Weights of a small transformer language model: vocabulary 2048.
MLP neurons of a small language model. Each row is named by its layer, matrix (up: input weights; down: output weights) and neuron, and shows model dimensions 32-127. Each number is 500 + 25 x the weight over its row's rms, rounded and kept within 0 to 999. Numbers have three digits each.
A block is one neuron, or neurons of one layer that tend to fire together. After each block is what it responds to, as a language model described it from the Wikipedia text at the highest values.

L2.up9:509524498467468484526488530476504470462472525513515506487530509477510491482440548538464488500526497482510517481478439495504480499486498552521475494467513508492475515506504498467516493511509469542486459505512445489558499523488522522494490492508482557519486495497533467510512495534516514503
L2.down9:500492498519457494485561540517558495533463492541502507500441481532486520501490503503495498502518497492504487499495495470496519494453552510527499504480455480477498489509497531525499461523520523481471516513562473458435541476473484512497513500562484497523507486461504520534495491518522478497
L2.up474:492536517518467466514499534460496591535497457519503470455536508516485476493488525531499537541489508490499457516536539483493481549491545473484497487442521483502498458518491479507474515517509446493501494515498482476474489530514512520502505466523472511550486465493533484491507491471505463499
L2.down474:509492516526469479506467500524526442472475485552486477499474528563526479461512543541475468459458478512521522486518498501498487496531507528517497519472463485499491487485493564543480502524492502508503494530505492504522540402508467467521525551520524486485516495518482499541511508544473508489
L2.up543:485506501484467525533495503484534494542521485489442522511490505470431517539542488548508476520515522486534481489485488467447474502494549529513549457487529495480496485471488500505500514511490531532498471514474486478480511481469529523495516557500485470529487496515521505519522476510471519537
L2.down543:487512469472478489506496529506502471525531470504486510482500493516538519460513506518486530490525538533476476509531483487520477511521473517471509453499487476517524494468488510503492506493481542482533522524457528493503543467515508485533520563569489544488486526506433533486489509532453516466
L2.up896:490507512506466492540505501500490461509503489493495471505501448514493476487473506485520555497485453479551461497517513447492491563545503508485492472442466504515522531463479481513516500529544478506493514504509476506478557495471465533507483504496485534519447450504501460485505514509489487502
L2.down896:485491551469537508504524503505489491498510416516516490481467481527535516520499523535480506496488514461504491467493528508476529508505510509525527477508453496528485456475503487463528552485436522486498523527484444471510532427481454489537526530467507529507503528499489488511517551525490452484
Responds to: Digit chunks that continue or follow a number after a colon, comma, period, sign or other digits, mostly in tables and stats: 8:00 p.m., +57 goal difference, 1,308 votes, 250,000.

L8.up974:488484543453501484492479474450510464488480502515479546508477461489496514507513491530485480505513508478515498472485478533472469558447534511550515463509510506559460472482493541517544527488466525494494513514464490523502521502513517444491526483510498506498476480475498519501523500510494507505
L8.down974:530498484475486457545514510518489480488550470498516486518505505480502503541488492511502531541471517484494535470509524459549502485464497481496492535479512495489497520514500508497486474514531493491468459489492489503465461500505497468490486588533521479495464531527501515489470490490489527543
Responds to: Middle pieces of words split into subword tokens (Mich-ael, Corn-elius, att-orn-ey), trailing digits of years and figures (197-6, 25,7-46), and final |---| cells of wiki table header rows.

L13.up30:489495492475529473487500471494530514514565525455528560481539486506454479513530470510556501516487505487450504519508523461519482470463538499498521525486521487531520508503517493493486501520500487495460454512483513515487521510490490553457511486466485445503505475543480487505471507463532522534
L13.down30:509476535505558513513512513536489495499464476514509468511470526500502494521489507502483501491451496536513493546485487503505466479493507488510525467528518503476472485490498490527528507556502504492484514532508500499468512487506492507511482485463541508506497465502514494490494478511537482458
L13.up62:520494508477474505481533520537500472483504500507541540492534507464500484534497518513536532465488501458504492531495501465486502516490532527512523495475529470479559548479536491508450552533528508477501480509526527544476522503487517520463478506473474501499510473528503469541456512506532524503
L13.down62:519490533526433495483494458490496465474532464499496524507514533490501501516514545500477499538536569534505481471509453522459497497509536536504468485542486522516465493495528560454481500459464515435501484526491486517492522484513509507515483539532529534538518517504517518495495484528475503483
L13.up779:548480483509518507465515493504524523485447501518466490505533495517451468519525519507494544504524492538487486529503537498482483490450495529552488484461473499482513492474510506481538488483574488472509493491506502517502513493470536513464522499493526507494472455509523491511490500489512500483
L13.down779:468561520533491500504513506551515481432542482449485462542512492472497509519464518485501494520482532484486490484470506498509517436501453484511487546472512493505488514454486497491483511503519456505480561526480498501466481521509502547481485502526529538456470481506512546529512539478489519489
L13.up887:543427478473532511464514549501500513484507497482525462495533499484496528534535513501534505479489500545517479477500536474521521465507502511507517494465511508526479505470492481488536510501500510517479524446499513542487493523469500484467539463543504510500509466502520489470466430513541531534
L13.down887:527488495487474497512476484553495482494492501494501472484519496489481508546505498530527513482546521496484493541483448467493502531494477502529477523503494508451502513459501519497535534512584542510526501531525488503480514512498466519458493475514474516485497496479458508460533534471511511462
Responds to: Pipe separators and score dashes after a number in sports tables (6–6, 9 | 10), plus word pieces after a short opening piece (Qu-ar-ter, W-el-come).

L13.up414:558477475534516509476474518515485521520471513460495507503533496513484517483503500474489475539479547504477471481482510477531447519474562506506503512452511493527511474483482529503517469501477506527446502473495468532486525501483516504437510470489488515532542513520532513531525533515494489514
L13.down414:476497480506471495470489492474557527511491489504533504489487521511452498473509491483511481480529492476474487520503530462462492504530496481500484495522468543520560467540492495494499467518499455536465515471529514492471489552520490467476505509495494494507500464526509484471485503542489492467
L13.up495:501476498471512486565450500488466493493494500496477509476522478518513521491513506475509507569490498505471475488485520478503530525487510507521501441454507469497494465504490491476494477475523486500500509493495459487495538511530476494545466510502484503511467478447575478474463501503511491468
L13.down495:460511475507499558465532521487501484515489510526535498524520472496538512559499483553485505494502502495486469536516457512505488494502517512510486508566503471542490514466500470482455521523475570472515507518495534517517464468491472527505506495497483501506488490509485490515491488513500472497
L13.up543:521491510517541479447489468519555467480521521506479508509495500468523485546496517516487514507506518483483476482539507516505500504514514542481455462491482508490525488514496459493514498505518533511477466478442497487542513509506530460519510491471515484519522505486467496532479450523505479517
L13.down543:454552541489486522474484448520489510517528483528509473484577518479519552472527493491510527503533501472480517503500480496479494511537504509503489516523492506465507488525488501502479470479528471494482506530471490526460477537475492496494438461494476489503522459500526493520497510503521493510
L13.up635:536527501521547511505515515515489450518468540445485511529498510505487510490465496461471526501484524473493500529520496514496488500531550522503473511507527502530493497440512535492503469522517489498479543535469470494516519480516500466531461476534466506540532476522515480507501460456499459471
L13.down635:516484452488488525509528522543524527513531512471525494501544525512482513511538513549477492478510481508498466476476523462472469534542511463512511525554481477526560495455536521477540503494496483500469496469488500500462475478462481497506472469498482524498456523489532482457499510497479485494
Responds to: Digit chunks just after a thousands comma in large figures (vote totals, populations, attendance), as in 46,236 or 83,868, plus some mid-word fragments like ke-ep-ing.

L2.up136:530539513525492497525526540519495527463460503503443525479531484504462509471559490516518520520542521497552563524489485445549491510489460497554542483460532464519512527537515525513508467477506522473462533496494526498489519519467480506504483528489505497474531486489503474462500501510500454509
L2.down136:542518500524504486504500503465532513554434533508514482549531494524498531464539549470506518501550499455482506505485505496514480518482527512484499521490501515496489534508493520465481511472494465494490493475489499478480520500548541537496552488528522442500500554525459469512517488512540483491
L2.up179:431525483499526471498530527489529560484492496545464490494480527517446502500548480492460482494503475492528507534497491460509507482503462526505496496469501484460515473514492511514524469524506527543459504517480498524495521520496460548493485484500496483463479490454505490514456458510483510511
L2.down179:490537527486497532486463515528508441547473505506517482509528526518500453508505521479483507507477527500497513474505467517474507479485531488528499531482500530510490493498432541530501494448492500471496513506525458467501521512529462487528486457522487488492461484496525499486481510506530534495
L2.up228:503456507524462494476495535555503522463459504519478505487523498458547523459510526487488499460527480503467481493477488443525504472520515490498495500490540510494509472496517496500477533503512498521527486502510472519514558470495496509462510493485513479489505545470507488520456426521495521479
L2.down228:498521475485494464521531492491482544485493501486482455544533513466518490522481493525484493536524454515465491519471496487546505508509518471527497476524518479485500470472499527503510475493491522493499552496488467506507521506507480493537499554504555521468487438477448508432484521485474518544
L2.up961:539507483531503522485496524498499521495532464534518484503507479472472491559499507517503514505541500465498547527475483491519476538497456528494513493501535536552490515528516475517445515545521503531516500474481496532448509506483487512505507465540520510503487454481469466492516478523531498538
L2.down961:519500516503507465507514498552512536546490451462508492539480534511470456499510507493529505530492483488496488495506498491463514483485498498520498511465509511502526503478481515546490497481479464461508481474483465527533519525499542500461520481522521488476493524536441479503508465521508495458
Responds to: Fires on the second word-piece of a word split right after its first letter(s), especially u after B (B-u-ilding, B-u-zzFeed), also b-re-akthrough, v-o-ice, gu-ard.

L2.up1:499473484515536481453502539471470471478470532524517451507528487514489515490530470460526524457489553545523501471531532546496517490488510508479509501502498482519507486523520479508500536526481519519478534536460504516487513534526550487475499554476478491527464494512500479538455471498493511528
L2.down1:518516525496479489544487491509543500518530471493485527470484466465489509507540485491483467508484526494484518518492470473502505485500512496518499516507514509478502473528479480547467491529478501531524453500537506563488475510459492506475472511475493468488519518465482499537525521498470481467
L2.up464:522527493498529520508487489523446468491495512501502530504567509442474497513478472509518527449477503496494513512504492496513511478497485473536442501458461517523521478540511475493528471499492522537499521527509510545517515505543490489489496511427459517500483497517517502515520453497549452481
L2.down464:537505524482483484500489482483543499471452452486511518508519479484524473506509522509485477472506507493516501495495505440507495512506479499471517499515516458461537507497517491492512478487533532482470481505500489553479435501518460492487506518448506477523504466458523496537529516482505484486
L2.up473:576536522494503501483525556496537444490531470514505485545501506512464504501456466513493487489518496500500514485532488523506508494476491491533487496477480550525502535525514530482486503521531525482495450540496478520534517504477521512513525478440460522534511502549515473513509491503507481470
L2.down473:458448518501518470507484535503454530517548465536515568478493503540500460521513491508541492469522510529482457505456523524489502501460541531502519449521515508507515517497504495506479500495492465539513550506506509507480518507501505550495450528516538560489512516446482493497510481491500516519
L2.up717:478535455510500475536522554497524547470502509520509520461547473497505505496533493510496503463509519489502495501496521479536510519462550500490484506487518473545551497499512490499476482507482483504504466481510513488477546473445499500522458500514472491532457529504476517515515522513531510507
L2.down717:466449484483470484520519468500445514543479512504473527448503497485463484507487516526519468525535521499497524497505491466544520514459508511545536517492485533469490473479482484523473481500550520498518505490518516501503481514528549524512490502546484490466501493455459490487521506532476493510
Responds to: The word "In" opening a sentence, line or table cell, as in "In the 1920s", "In total", and "In" starting Informal, Interchange, International; sometimes "During" or "such".

L8.up316:536484555528507552499443495476505485490541493542507488500488496494478511521539508513509521472492515456481486515488504493471509497468483505517506489506488525501524471463496533492505505529510515474497480481493489530511535532457495445456522496549497520503492477490457506513473459485481531545
L8.down316:493466496483510476475514518508509514524499505531504515498446482497494462452514519453491470484485504526512497524503495503513497459487458463490543550497500511514480492540499474462506508519469498483527528507480499533502501492479476498498528446464503509513509533536517512497531488549504503491
Responds to: Word-internal subword pieces in the middle of names and words, often in lists or tables (Gu-ang-zhou, En-r-ollment, V-iet-namese), plus en dashes in scores and medal rows, and partial CJK characters.